{
  "n_kv_head": 4,
  "d_mlp": 768,
  "activation": "gelu",
  "norm_place": "pre",
  "attn_scale": 0.125,
  "beta1": 0.95,
  "beta2": 0.98,
  "weight_decay": 0.064,
  "final_lr_fraction": 0.0,
  "seq_len": 256,
  "doc_mask": true,
  "z_loss": 0.0001,
  "train_tokens": 552400000
}
MLP neurons of a small language model. Each row is named by its layer, matrix (up: input weights) and neuron, and shows model dimensions 0-191. Each number is 128 + 32 x the weight over its row's rms, rounded and kept within 0 to 255. Numbers have three digits each.
After each neuron's rows, "fires in" lists the words (lower case) most often at its 100 highest values on Wikipedia text that the model never trained on. A number after a token or word is its count.

L9.up355:082190101117175058180120168123184136123152127166116182159089139144172118141160121124110130170121115181079140086157147150131103161063127111159156150132157129110128118103083152117090190093134110150090135133148178127111171079103118133104106084060118145106166136090107115158138098102137087118109146114143147136090129082110082167153089180059088149164166091194129161140237120092124095130049103139080144185097074182106114159131151195112092138113126093123127052100105136119090151088146152156126105153124096126133081136160137155153138128161122133157064101177122144105111099101131104121
fires in: "of" 19, "until" 16, "to" 12, "when" 10, "since" 10, "years" 6

L14.up524:150142128070156083134141155161181160143127136142204138110045082097127125172085094122170075150134119145149115039138142172146136144076165140147156159099140086133177110100162177129109146158140137093085158198110134087136143109098098109154101175107116132118145090089141079173137134129087111108160144119175163119102155126177073085214087182156098129108108069175112134113167117099164092105149100145160102133136190144155102142107120187157130117131165132170124120126108133099084117099093082120120096185087129093076124108169184191088134156138128133151063119136144148141169096103171095106
fires in: "and" 51, "with" 14, "wiwczarek" 5

L15.up35:144145142157125114118160070103153113133151135166114165114157127100120134132160133134053103117098138159139142048103139171127110148075121146132138119103142131124163096145193142165130181120097175177118126200125122142207085100077093100147128139181160154112080123071146163134168122140052110085112111151164120117057098159086118142168142148041094160120096116146093152177124093099144100074093123151140126124105145114206096107132163094151125102103074123087110127139170160108103194108178109147090156215184133122146102117137177096074184171100138137100146091094109172115109168130122138128
fires in: "with" 35, "by" 24, "to" 8

L14.up549:174143153127150118116157108092200113095176119169115136135081111085153123170107118156140103102074096203092186129114069193153065138076143100182123133134100147177095129124143137135092153107137104087165168166111140167123177109087073125139097112128128136097118161105143156160098141141166098115132160169209142137104104077175124162102117184032075162150082072148113124142199146158193110145065161113083142114173110111111149166104158122151094159117123073181115078160129113151131101118139114120129143158090112142123139101138162193156162147102117142111088091097114122125144109101098092075
fires in: "in" 47, "to" 15

L6.up552:155147089136119100136162132072154112162093170175095149211107150114161105123088107149067114136070139161115040113099134121145132151112097133162153101142181112174144064119120125129094184154119104145122151131151170107109118205099065135065109189109083119138133137092142105144143113079098160141073110114156099142102137174116101154139094127124174130178130139183139153119082097174083123141095153120135156126174158133126118171124185171106072167121131065121071052087169136130161122155152091080165140114142158070158160159129164092146158133118148160134110166066108152173186118105091135094
fires in: "of" 26, "first" 9, "competition" 6, "present" 6, "premier" 5

L9.up269:087114169085165093121176144105206186141124131130147162114076170089131093141114121164153134204164088157148137107136098144146096121068101173141126168124142105134159110127127143169114141166117119113108134158111092136193149126082103065131063151151163103074096106064146121113078176055135141101116194139172159120123150116126101078150141127095041149191124149169144120144115122129094088079082163143104134155151141155104151083117125113181061165121175111165133131156115175141103163152122153081116134150162160122126126105085155151040157145138142125139127146146189130113223128112108131096
fires in: "when" 21, "and" 18, "until" 14, "that" 13, "where" 8, "which" 4

L9.up209:054137142087137075163161116158177108147103110106102156102077147113032065159123184125098092101089199134132148136144150146173073109138188139135151143141165127193183120137118062136112137140089206128133147148111115113138083111034144089150152103134128146147072162128159138108071096094094144112120155108136134187096175132154116143081148184054119094142101156159097110156116106081117136125131129095118136116143108140126084145110133109147133085108095181170115109182153134131112131107137215087127100122087189110169147158103100155067151156096134146166134147156117125148132100118161133075
fires in: "of" 29, "made" 15, "votes" 7, "which" 5

L15.up340:074112143137137068122125173146164148114152133150092118150087195101119103170109125121156066135092059150146135102130120221136119129069122161160135142102120072091137102104123152075117164103144108166116176099163117124123144107121139121139172085138120155145129094103101169117055095106109065132118138179128170178159180108143184153177111184121089205144154092147088132130139120131152113138142039100111129109119088148135148131171102150108089139118108052206113113190128123155133090104095087172157116114128112144128118124089177129095138200163174194098122142169161155075123129094129148095
fires in: "to" 19, "as" 13, "after" 9, "for" 8, "while" 6

L7.up552:139143128086151126158183110136131157132086143179108147118186091135166130114100186184149137141130131106142126103151172110104112158138111092171130116141133129151115073105102123120082139123108104128085119138195121077128118123192143101066136100144087130144136201131167140150140190135084108159142133076090128127099124108118082140126165172131087102153131189139135139120126067120165138151092083144095137142085127216130087078067176114121072089107090092073103141118181113127166120120097114122080167104171169080145115128156145122123176177148082147104056137095134159098175032142188159187
fires in: "from" 57, "of" 11, "time" 6

L18.up386:109145127107174114115130135154156094130118142115102105197103185123239122194164065155162126096113126139118088101134130205113134066108129141107139131092120094156173105090077136212131131124113125080144120112091209095132178103142180096092112117134122113098095080145165139109104121204158096032171125199193148132121136096116110129159113078129141108138155112093152097153111123101184126118084125148062126158158092131141117152112173137200107188108161146069109087095138090132119141130138134132132117124120209116087169125135147123152145106135132111118098105152113095145168098135166133122
fires in: "not" 31, "to" 26, "t" 5

L11.up171:186210134073140143149147133142173116227077147121129114149117095090128203107098134200169089159136116195115121134171124147146096202077055099109143114146102077113105102098114118124110129097179100086143090135112154118120149146112105107139135084103118115142168169113128120196145165128104124100138161113178121083164153189149174153138131129171076126111095093123144068175164095111134152155071136111103117147095112119129113136171045140124151122065126081077105122099148131110127113130101105145115170145133100083148101083122158174141178149133170168155088090124195104159153130096100160124
fires in: "on" 44, "in" 8, "for" 5, "to" 5, "1" 4, "june" 4

L10.up330:097124113158127105143124095091110158069086173095122135124157161088166141156105138110112126097166076069088134094100124152120124120147049127142144075093118129084138156062085063195066165141122167092140137102089166113184142060171109135093079144136170089070126125108106140132136144155140129106143095110132136147150108117148158175126077121116159181093135142145115090087118126137172180176055157112066143095149120129118156154134124101176141119131161145095123190114114161157072158141188133135080153137151109115180127216075178143102137177125119158112119176138098076126169091099154122182
fires in: "world" 22, "nation" 10, "native" 10, "women" 8, "section" 5

L6.up24:144153132080082133114149106141151155157160133190181154164087087188096180176178099107130115121119101134133157126111103109128092165102124152143150072131154094119107133106130074143104140067121088090154114123096093074131145108148170126149108117101121084182153164142131165109086153186123101114089130184092126141126114097141158107114122114068117144114113136143131132155064103187183125149084066135094178121098115068157128185138134089074110115119163133154142147201150200156123100105170132155110129147076117177141129085180220151089154142067100125065142065179138129116111119115185158157
fires in: "its" 42, "his" 17

L15.up734:105092124110189188117136169139135158090091141156159088118130140144183174163102211136108146110100107142130139124147127192132084161103101143156136052122124103124122058114098113116114137125098110128094171062167162104104113109108156107138082177119118110155086093127110124135075140142142133130092166192161092187123084115126179088151129184087084139107106059093119110162160060144107102149164103164137169131193131128145063091152093095157131084117114116134124091180119123139128120096152108106125135127151121134097158121132163161080154216163123119146129163118117072182156127055082208120
fires in: "after" 29, "in" 12, "to" 8, "when" 8, "as" 7

L9.up743:093175137095142095116128123112194136162092144118111108192061156129081115132108159130137072142152137161131179073149116169137129156105141121129151187137181110130151138100134107105108081104087128097094141160168115148155143138150154113159082197118136084140155096077137115177176138090115065142166176137101093190117132095120113135135138120046126147192088133121167142123096134168133132132071090119075112132104042130145159087138133174154095212116122124134141142113135142155117139140123135117125084170139155133099119084132212156088183154086105095093081106157136120099192038113171170101
fires in: "he" 18, "the" 14, "for" 13, "of" 10, "to" 5

L2.up595:067175146095077127129124079142152121133125177170091146134122118158119173153132166179143121105116099125176078092120025118124119059114114150162160122126131136158132123133095140147124156121158105115126066102122169124126073179120103138138116072093057133163151145114118157100096108073174163139122146128136089099153090143131148145145102122119120078184071161190132064203084116157073134150160172143162134112145134077117108173111105097130142122115103106126141126134105132121047175157148071114082092121061185098102192184108132140137146121171170142160137189104124072121156150137068102113
fires in: "season" 17, "goals" 11, "series" 10, "game" 10, "points" 4, "games" 4

L10.up737:085135130097151158105101075070156168157104139101082155141150135094207094111128203138126118150103128139096108101095158211121077058104165169152165100113045157125130113139131144195111132143106068112117112151143104086158140129124135093073138128162055097135123095133114153128116089102130144144133178113216139159139131191148157121145129187173084185153133154119126141094136136111082109136112126120048138151147163151117060123135179162202155141103129115132143088068156128103099159124135103102155080103122097125128126179175098175140146186092154147110085139154133167168153145128104146098
fires in: "that" 47, "behind" 5, "find" 5, "which" 4, "expanded" 4

L14.up539:139147102174199145198136139103125145096138141132157106079138135084154139136088215173095127158122084173079152055151162165074125148115101135147143130178161113114088137132131092120148159112100102113114120114108147117185157153094170125127110130192068060137120142066128160107124118182140117147147197186164176187121148133137082123119144178080117167190114125154108101136140064163144080127106076113140071131139117135143123075107143143075071139079156052111133109119116135119162160092076138169120082130095075147085151113094181163130183170113081149108137115140152133165122154120126130135
fires in: "for" 15, "if" 13, "by" 8, "as" 7, "when" 7

L6.up215:156104116124172154146158061054117126155133113150101187101107131135085160133139141194077158124130103130098081120106121084103091164127094107167142124170107114144133160100098160129138220105138148107147107130083200119153102214149141166077101069147160139149117169141136110103127130159121165192086121092182077137130131177110094121098120062107185189093130133119120127135078124110079191080082153175138127107116124200132117140094159117160117140102144085143119055141198180109130133176148142115118108160169139151085136086093138087104098152098162142099097163160174107129149155137107147156
fires in: "season" 20, "place" 10, "hours" 9, "years" 9, "life" 5, "year" 4

L9.up480:098159161151111035135134147113146167124106131135056121078109149117157175228073159107138121122113088177172088079145152141092133083135136116183154106064186186154143069108103081102087190121118150162151080112185126119145124100148120127125132140107149139088112135131153118155089130106118107134106161159156176113159114112122091123181165132090111151143145109134124097088195099107151123118108092114142148202170137168130146161134119072155116124118116043228123088105138102084104137116130129104114214136137100120135108110108100186119104142155139168151104158169165072091119120109147139155
fires in: "according" 16, "during" 14, "due" 13, "after" 13, "apps" 10

L9.up122:109099128073135099155140134111150150142064161131098080159119150113150108143134190177101105151096112137048098171127164124104109104136074152126158123109095092143115099141068212204121127116127090118143117125158133087126163107130138103071150094083142092090108105098097215199165132128109131144130105128119122115121147122133153171136185132131160142186127060182116130165130100114107142156078142102110095189050127133128123158136182126137132150092122124125177139172097125088152109150127060112104079200187157174167116182083134107133135150130200158056110173089119143080122119127124112141
fires in: "china" 24, "usa" 20, "france" 13, "germany" 6

L4.up165:090190154106128158113170111104132171157076131136115132126108107174161151136134171173105118135144132139168129048155123142109113073120122079160118126191187096209085097101096081110148125089208145109079101189106143140160151137167117123110143110079153116181134139125137103149173112123081100150120146102139151138125103101103117168120158110036160163160154095126128128115142151108149097144032109173108156159151111131051074137130114084139146063127170103126156105163088137124118160114120113112148158131160076165149107196067109100077180110144151138090134128223144094149137118111143122152
fires in: "more" 20, "such" 9, "released" 8, "information" 7, "died" 5, "netherlands" 5

L3.up487:055107174095112107145125070120134151153153107074024125128121227111192138131112177141152138185147119100142098125143144178144150099128129170128144102194209114142162167099074150078137151112084149179166169120123141120148146131147136155110134130104139118088150103116150072145137109074106095116151145088115155131127098082160115141163096118090129139153184131148105139095152079154057091137104130109110137151168184094065125169199178105169143138119112073136139112093150132148145149113129115093150135120101045084134129081118107062119154138148108166124047139138128109158151092113103163123
fires in: "made" 40, "received" 13, "based" 12, "known" 10, "led" 9, "due" 4

L6.up456:108161146102161110115139157108130127150098148147122223167085134054165116112106112125150150121122098174083131122171073163126111139091110136163151156162110110139194169142124121165084175083134053140088161161096153119139157119109078107157112169092110179068116048065091149161056155072118130073089139097146151127112131156160111134146095153138137135170076076125119158108149142139131095131133102109157141100116092122139112137098106205117132145120141093198188133081110120188065150146145135123059161197101126142113152139134192090109097122121128140128100156196123138097136107125078113092
fires in: "after" 27, "where" 15, "when" 6, "impounds" 4

L7.up599:115200161116136124191113086117178151173082120094080140182073099194123199089123131154113073146091081137138158078131108114113087191168134112152114157145110095143114130111173156186151117145121159080165085134219127110183128103109101126134081107077137089086108126138103084090118168127157101181154172152153111099108121116121095137126133124056084129112101123136124135119083136148071145109119128119054084104146123121115094093182075127165096154091139093070157136143174161128132135110187177089096137141185171157150122131112122091129155119122159143102106107159184088137160113127154198124
fires in: "on" 16, "of" 16, "office" 12, "in" 12, "the" 7, "as" 5

L18.up601:144119110120165100178106134110180143099132128098121139060115102089144170128092150122185194067114092179111128113164166163128154126099119134131137146176162105163127127134141148152085166140116129098147080136038138121206134160101069133124121174140121136171096153111155120102163111182117149127091133130125143101166087111096127086148131115144071162161079070195125091119098085115146104132096114142131210089130129099197108079105147109146131177119067106145151087113163112117091135072143174090115160168126141106117135153093141200123151111170102183199118137178067147128113180112120201121
fires in: "after" 63, "when" 9, "to" 7

L11.up767:132146128082118149104138100063126156174044201184136159114154116209168077116134137139117162187116095125127117081121123129085094095080156135136109137124177110155073101157121105143166141144163130146126118150143153070132066122095134071122130119106084097131147098083177092104152094188160124169095135154169132104066129182100107122099115140083105187134155085170146159090150096170180126144130142151119137187147110105132080141142150147111037191104104108131132093108141143106160122095171103145089142132182128096122147176171133148075171179142112141085105145119127098191104115097180170119
fires in: "of" 14, "northern" 9, "without" 8, "present" 7, "throughout" 7, "representatives" 5

L8.up218:106126183122102081093155060111162169186187113193097150112064120140185150103094140172083182151099077179157166099110100192100068128131132165147126155106126119216153130122092108139122159137129096144121155109112145117165145117107122075125068138096103128085130092145160142157152138099123142157121102137134110127091174112089142100151110120118170187136143106149129109136076144187118108142104131086134174111101199135176085119094145165115075152100215080158165086150083191122180081095108120128141139138131107116160147104121136098135180133077160116047093141167106117103163155120121134098
fires in: "the" 52, "new" 12, "early" 4, "there" 4

L2.up749:067069104070130157115109136093137099162136127122078184112167118120137117047159159197119124136163081130074111122144105168134139130063121110161172126136115122121146083050105141108117199107121130167119089124179152121175113099132181165184109077110137141199127103088103066133131116148178166175128155089093076154113167190127164133119148166186117136088147155163112134125070070107100147130089109133158087182126146152064162107154151093110198162097091057172103143109099127164119125113167113113120083125176150150125094181124177106140144145143135140127133121107140176122105148141102119150
fires in: "time" 40, "years" 20, "period" 9, "century" 9, "year" 7

L14.up41:142178074036132162134163143125132100195160108137201152137139090129165115155134111173152120205123142102103134127139144130127126132067116131121138168130210087156177125098081071196136167138109095104164147092103055076085115122072139144091144142158141117095119161116123164131143139133118118085110133116096153112083119092175134128150129166110177089150147112187148121092125106098129114116115139201137145165140105159177090068090180124105104118063098066149093123126157121178124155128161111101117136068126139116100110102196106145138165141116091161090132175065228127143136131125132138116
fires in: "that" 30, "from" 5, "which" 5, "tennis" 4, "parliament" 4, "because" 4

L3.up748:172137166110090211095104126102128155147123194166111085152142135094140186164140102084160126136110154141081155120156127150145097066117146143127135151139119042173225132149112124211127089133110166104126127144109103139150134129118155061117138086090180140162112195120131133123113154168085114133122110147141125067140142102126151114135119100120101119115102191136098146117104127165117127145182057080138172141148147098101157125114142152092152112109110155145154128143109173151143118093133170129189242169130082102159167099209140120118153158149116144139056116164125148084060109113083166117
fires in: "work" 14, "there" 11, "works" 8, "total" 7, "worked" 6, "did" 5

L6.up96:082126163118093062134131157096121125175147119100110139087086147191125130178140136151136121104116085173106132078169121103117141110087119141138134065185144086139081160131137173165123159105115125159117070162114133095149090124132120129123101185150114131142163160116150141126186118141157141193125122181160111153123110093118107108168075193198154192081147041100133162108128075212063152159099032086091150103097096124123123094160141119108141195108161081130118119144131106156126138119089088161079096139092162098140124119122136095104153168157087140118114176095143123123133098130180176068
fires in: "written" 11, "life" 10, "being" 9, "green" 7, "personal" 7, "himself" 6

L14.up255:182179117092153134093152114145117107162075155073116121148107171080096210169128138163138151118114127134157175110129145147147048174154080113147116131147070070115150140148091119129098138030130148095090076136173091091154127138096155113125118174106102097126049183149113094167119166151032108140144150133126140108137144162151140098166150154159133098119090092125104112096155119153133124121083102144072176109110110119123062147121131087151147080130088102124161159144186089147113184124170120077148161140143151089134152096076165112132122140099166171136120076185167128194150091147122171153
fires in: "his" 37, "both" 5, "queensland" 4, "urban" 4, "odd" 4

L10.up63:102130135063142146149158147129115171105110145162107147106113113098203120228120142143160138172086102124153134061127146193128154103128168147111211125197185163142116176136126143138120176113100143135082134120124087137135163123146146127141117117101126103077117115100085141112154119125121125118144108126151160116138115141090094095120114111090107192097119122207141147125221079152118066119126146176114047146135120172123072149107156087097128091093141071164201159135123129078035132069138058096153154120121089128148126124175141125099187141095083143146156134127130148116106096111131138076
fires in: "with" 64

L4.up149:155161181130163190084151109071162133130130121075141118119152131164152104155113122141111125126123106094200108080129093147134071104098084080092138140182132166136147124092111100146091119101163161113157123197136167101148112139181104125092127108064127084117113125145128080189182175138108090124137127085171064106107140135136071127135173127122075161132100086119124123094163089195146127094142166140134134147118076157128126134141131142170183117133088110109142114152093163119177147093111014100189176133173127176143144099165134076135173109197144126087099158104112117144173095132203169105
fires in: "well" 16, "saterland" 12, "early" 7, "information" 7, "such" 6, "women" 6

L8.up149:163135132075147101166199121111130094181138146166149168112160172063108107163081123119175134122134106108076135073128139172163142109147139185115141117184190162083201125125122155171111155104087098153104145090098131112108179090128152103106107138097070138165122075101125108130106168118098135124125174148173136133123135134117159084153114091108144144088134119100117131132120075074189117184085130186157112095089170103154099130116170182139106145096097070164117104093097142126159141135108094114201184131136053092122152165159152168049155159120190109139057108133132182108149136095159124122
fires in: "and" 45, "to" 37, "other" 4

L8.up593:075131164126155201142139151136163122148160126095119184153058144151117153151146132151154098120128082121082097099123122144139115062105130120201165143116066193144093151080110127090086147048131118141064104116115145132177106086139116098135125158101142161131050189082160152129130114133110110113151176115121105138114108105149160068086103135076052148176132118166147079160146115114089127101102164080097147149128151140130100103122191149183108140122121137185106072068118225197118127074127100078153130143146097113155128126115167192106155117137143125100128103092115140132111106111187128156
fires in: "they" 22, "any" 7, "some" 7, "we" 6, "he" 6, "it" 6

L2.up313:132155142063163059098126089084163137143111105136109150094035105119139123198073117106118120117091128093112085159160129092096100126094126126158130119129179099125173164118119184161124173105138163215143154149188154108122138136100113195115144145068125118143136150150151117145134177159111089141083173123164111156117100126142124164117089110101166172075168122140125148104132073193047103166095086080106168136118166140103145095130107073128108156132092090146139109111132151120122175099154092105123155118091139150192109073119107110106109151132118158169107205124169130091099112099235129113
fires in: "made" 19, "played" 19, "led" 16, "career" 11, "served" 6

L3.up523:085136144125148093115147132113134186109165136125110103125143226081177146199146132177119106170128119139135178113115164135109146123111065150135152116134152077125118189168123080203108188123102099117057136072116168104140195094206179091155110132125085157128095133080146119117148151156105133117111093116120088119110076070164171113147123141193075110115136118136147119165133138120173130180049161097152132154108125158165090157110173229183110101121155137085111104104131174122109173088116179096101179113136084155093121106125096167155140088112132131121102163128134095144106120115096117119
fires in: "until" 22, "under" 15, "since" 12, "each" 4, "own" 4, "before" 4

L2.up331:145066076082086148147166113081138122160140173171188156101098146104136122163052157067101076095098106201119056139106151127078069105112056055122147132120168133192136120108133111182157112099144100129168153119160134125084078111142088124082139109091064123127158169120110103182075138145102088132110150135122133107104165132167136132088131172159191107133084114194120110131080082139138118099103196139121104116094104091078109111120119109085159074126161134122140115149148119124125124099134104133165126108128152096162191151169151098166150099135133106103142081060158146128195147119129162113
fires in: "was" 53, "is" 7, "first" 4

L3.up586:074178139089142101119219143107158165138123136131094161174130148127136105150105127130165143133105124161137110158139155097129065135125072135144119148179218046223160086143111145160120089136142071152126128136141184140123139164108074134109124073107073158183135089150095199130099080147117089116082164149091172170115123127127064128134129101124198191147122089159115176136130086133096150144116071157141163171088128155095117118128117100097108125121110127138127083095204139152097147106154062093050143093141098130122108160122154142128069138138164158102115104123130141120173117100120176135
fires in: "from" 26, "between" 15, "succeeded" 10, "served" 7

L14.up290:175144115129113098178196129147141165110118110161078166106072125125144137162077174084084129134067118138172115074173139171136049155125121132065164121133138126111122075172117162132152113140137108150105151101137038139109107146069159095089151174132138108119114183126192183211136128137112116070097154154157166117118113095103133047162123205068109157117084104169110117086177084098131119106108156107158176095113132128154069154142123123119123123124088086155145127141156117103104124127074108122081133108183165101177093111123127136104168184114137165170118082114110143119197118130134132135
fires in: "with" 42, "during" 15

L7.up454:125125141083111120135210132099145136147123124100100168117093103132063111157089192191126119120114090135131110109130122178187101157069134175102145155116098141118140120102166117157132169135108126092121137138163119125112093106073074089137102075164175181057128144049184115087124083136111131143101172084128179158094187109200152082120161134138104155083122077199133112183126160147164125106090157112070145125122174169094131124128129094119148072117144105161099089166193120151113153122156144089129182097113138095165143119092131093130149191047160125134139135071107165156167117127114116146
fires in: "of" 19, "to" 18, "which" 11, "concluded" 4

L11.up223:119178148076148097157160154105156109196116098152154178140063116146084199146132097148137113111092102173151129141164093125100080189123165171149127132187073165123118147126138126129128135153089067129109159184131107077159107097146103134150109116106139070082170185134095111139084126146114171141130181146130114138102102110150071116155170160038088160113115105112126154147134122104154201142110121127092111086122127157168145100116158167095101071070077152159153046109145186118145153075091159109083137077113141111148141178142198157117124161169091132151092126105134088097134130126129127061
fires in: "as" 68, "by" 20, "to" 5

L6.up90:122144133109109098157141128133161182135078091139075115130051196158075155151111184118146120124074104161196101104140082129121079180091107154155128097130151076150135186152119108103134148097126170107125185138108162141131161105128169113162104121165129109108129112063177143109104154095102133142079255153125114155141138084118109078139156079094132194117155110123146153121127079168115096191113121126140105102096196150120122120119139100100164178129163120182148080125136163111069103093150061051160122162132132145120166094123150097121120122091140127097086166170121068117154112112149169135
fires in: "his" 21, "died" 11, "first" 7, "was" 7, "had" 6, "death" 5

L6.up758:082099125096120060112133125087132215121100153158144128145118156103160145166149148103101117098157093077173149111102066111072089073131102152146140123110134066108145191122137139106108165124195149070135088135142143064124141092105126097101132120133153140074132165098146152136125086151124150139135072137111140153145107084203083049098110147108137141063171170145110101182126110122162109111141157161121105158156129131102158122094085137150119101123171142131186097111142224144130100071193073117202126169112141173142160180179093117101119148157149166083126128132166104144172119109144126181
fires in: "they" 17, "japanese" 11, "university" 11, "world" 6, "california" 5

L2.up609:153111139099128170119123125089155145149102177125169098161154158171173149119114147150121091172115119072110071117147095105087107096088099117125147156151104133159119138097100145138108134137155168135160096146117203110112109074152162121101150086127171121117133141097076160160090180118066087119136130069091119152110153091175099087145130153190112173112099128092121117086157170126140126184086099087072127129076110096135122080099163062164120175083193152100110137166112150108159146149181073111148158157138113177174111093170073055115131143159138132068112190145145143153136123098233158097
fires in: "american" 23, "world" 16, "europe" 8, "california" 7, "japanese" 7

L6.up122:100128172127132129148139105095143174156149141148128156111157162130172136173075128111144108150102090147118129093126079149103123087136156110117166132145210178158149138114097115195105104195138113122140083130068114110133135111084150094118125093098098099108094111145086112123092149095153068174190145114084160189152118101118082130184063090127097153117085113202120104109102072187060127134132135153172069162136127093110137104121089141120148130089194111145130133171129148157140094138131088119178143175118170161166118160085146198082097158198090121092140153122155104077183074148138176088
fires in: "and" 43, "kentucky" 4, "mausolus" 4

L9.up521:091123144127088173115126078116141129106104143099093194150122186158090153171107148079087111124124101155132071144123119152083102120135096069134134105114044110191134088128104084129098122096144129105097119137186185091137063146080140090132112178119145111130093116120058184168111100154169149107171166129175094090116172114114205095065152127154108119135132136133079131126137174156147158138147119150120120097116104123044085072133092087150135111138178138103144091133113140168184151168165114108082077137097186106163155221078172114119125149149139120108093171137166105180140130128109109153
fires in: "producer" 12, "time" 11, "completed" 8, "series" 7, "game" 7, "day" 5

L6.up77:116112150091097160123120128128173126163151143175140103178075098146145130128146114122077104211121162140157179100099111119138137100135144193128141144190173111118139192111141124066135172108115158099093101114131089111114154088156113108153095148153101143143092121094138123091169139165103153157146172133141141205149090119130148081163135139074103057060119107152133176160124131161120123150072123174130109153122117106081089121085164159140131090110118107200114119134140182190130111060108178073169176119092092141097170089128129159111128199155106141137060112092128218088127124119091123061
fires in: "to" 51, "would" 10, "total" 5

L3.up137:109181164118156202136132120120120172167116110122150132194104186152146126145143123056196141113085124103097115132137130119140104139154078116148127178141153050124162132114118190135111134104054123154092159113090109134150106134129133086125149113131128173172117121098157085163088164190116066119117086124143088142153085145154113092244089131119141094070060159139148127135111054154141099175100103104156181147102171100106120117109098121111096114102089114140157117149178175140131160099166113110065146173084148140107167057185127106174161123142160138175107105143091137141164073107126137141
fires in: "his" 46, "succeeded" 6, "strong" 4

L15.up256:110134120113113069185120140152163123101120158182088130154081060115120115178088152138096069123077072213150128130137160153137083101074105136150175138139108185118147101120138101117087134108124096089114117121148160117167138109086126111134143159095170157123154137081172131134131114123135180079063170125202147146128116104092125127131143124113094110219067100177155119093145112117097107192089113161139150115148122176124137160091209172113131193091120114149116115146103113130112135105133101092165126208131122100112117091073170166112169192134091162165116142172120043115122121122098086110
fires in: "after" 36, "for" 16, "an" 14

L8.up656:044178131078151088084177098149108168158157126214120094133111134105171125131143134136162075049115145133122106122155070182167143169059129126104127138130128133145145150152149154148089177119119120106172118136096129137124128127126091132158113128163137123106158145089115111134166081109068109101202159098072152200126146109110085146154131159138148155141090050140143115115075107163087093109157104097129168155086133147125160127148145139116089177099150099097181174108151146085159154109112079113100090082154132158135139105191123080083120215168103156152161185125151166130138088099123144061
fires in: "producer" 16, "record" 11, "personal" 11, "written" 11, "recording" 9, "recorded" 6

L3.up391:141117137082186109161101108068126122150105107148127082114128178165107148149139161130112153136078155110132155079124150143176114077083103063139090156136138125144121156139170097103147146148136181108149133082090106126099123091124130125137062102063124074094131178135190142078098161108199185192090111128093173157158149143101096092114176116068096144091098090120177149135134143163100130112131191145138169144120139083133095157135096195095099161106101114124148164125155146123124135158093182108133090105156093194209120180113187092097105066093124108124126110101129119120084140136201166077
fires in: "later" 30, "then" 24, "national" 8, "politician" 7, "political" 5

L9.up371:096142185101166119208147114159180161118067056145108156144100141141136140183092148119179178147153098105151111126142110100127101084103125109130158155143134132167160165152093173161124118053117147126104147139097079115143172072150181089149125134128129094141098122078091177164097163124129058145104132101160212123113172102159079104122120165072074158173139083140172101181209133146128118075116166183136100138172170131118092112085154118102140146066109098199119118106099138131125139128158119146121152202195091109148131140179126137124146143146119129144117120128128154129127156108057119080
fires in: "with" 63, "through" 27, "throughout" 6

L11.up518:089116112144115147193176125109204121139139158138093082136095112086120159169139078129085134093126146168083180146143137147145148169100137152174140077144110131094090155088142132161105127089175144123058146112137156105181156117129091073121097128144079145103167131092174141154146135176046162095152111155136083184128155088151112065187168129131154139154134133106118164123085114120160100160068086116090060152048123169153113160110118110121100176097098165122149167125146108195176081107180156110097157130094109124108129104120192084142089155172140153160122145133182127083175084113119093137
fires in: "to" 31, "can" 10, "would" 7, "coast" 4

L8.up245:101144114098124119166168079110150102134103076147074148119105155099159169096137176156109149175120130167172100089133149148152098182099160156108135172195099155088169115149134140161129152061114159147118138164181151129116154116147158126118126185075113179108184118128116138119135201143062106152145169151152167176124117132130098119154122133083105142149145160173124170103166141134116113082112036106132098101068121086125111166145167146143051104120097065124079142107119116153118129014131065102082107117114112123129124124149194108106133173101131161137143142172130108122191080097168089080
fires in: "with" 49, "west" 5, "shockwave" 5, "defeating" 4

L18.up751:084148140150132133146154092154155154117122119161142166155111174127108170158119133137149105163129138181127138106150157191124098092096138056111141085142062186120138096053164119187071124113128129095126040211075185070128100138146074089125075132145135139161131178094141182158082134150135124176156179121132104108073148037154101137176140097092129147197101079141068127066112089092080118109091113103157138138126102115150086152112137130125135164110136108152157103113104117080140114086117140104138151099129188107123090154130110119126162150161111122118083122114164136148165218151151117134
fires in: "as" 26, "not" 18, "an" 7, "much" 6, "less" 6, "saying" 5

L4.up449:136136161093194139139132095040125126131119134159103156119117122148167201135097098142092095053126081157127076114113135101102119166161096080140114163125154137154201143138174101098132191184117152067092125123168164090154104141088144083153143124110179146113157151081128157119121156144118110143135144141188107153108148112154067072212169127138078090080148159170105095109162137137164166146130124120139132157135163109115118084099105136128094133089102118145126099103162132134161179108113155121102132154138124174132172105135169125130173135213095179168026125088145095116183101140079178144
fires in: "time" 16, "until" 15, "before" 14, "while" 11, "day" 9, "year" 7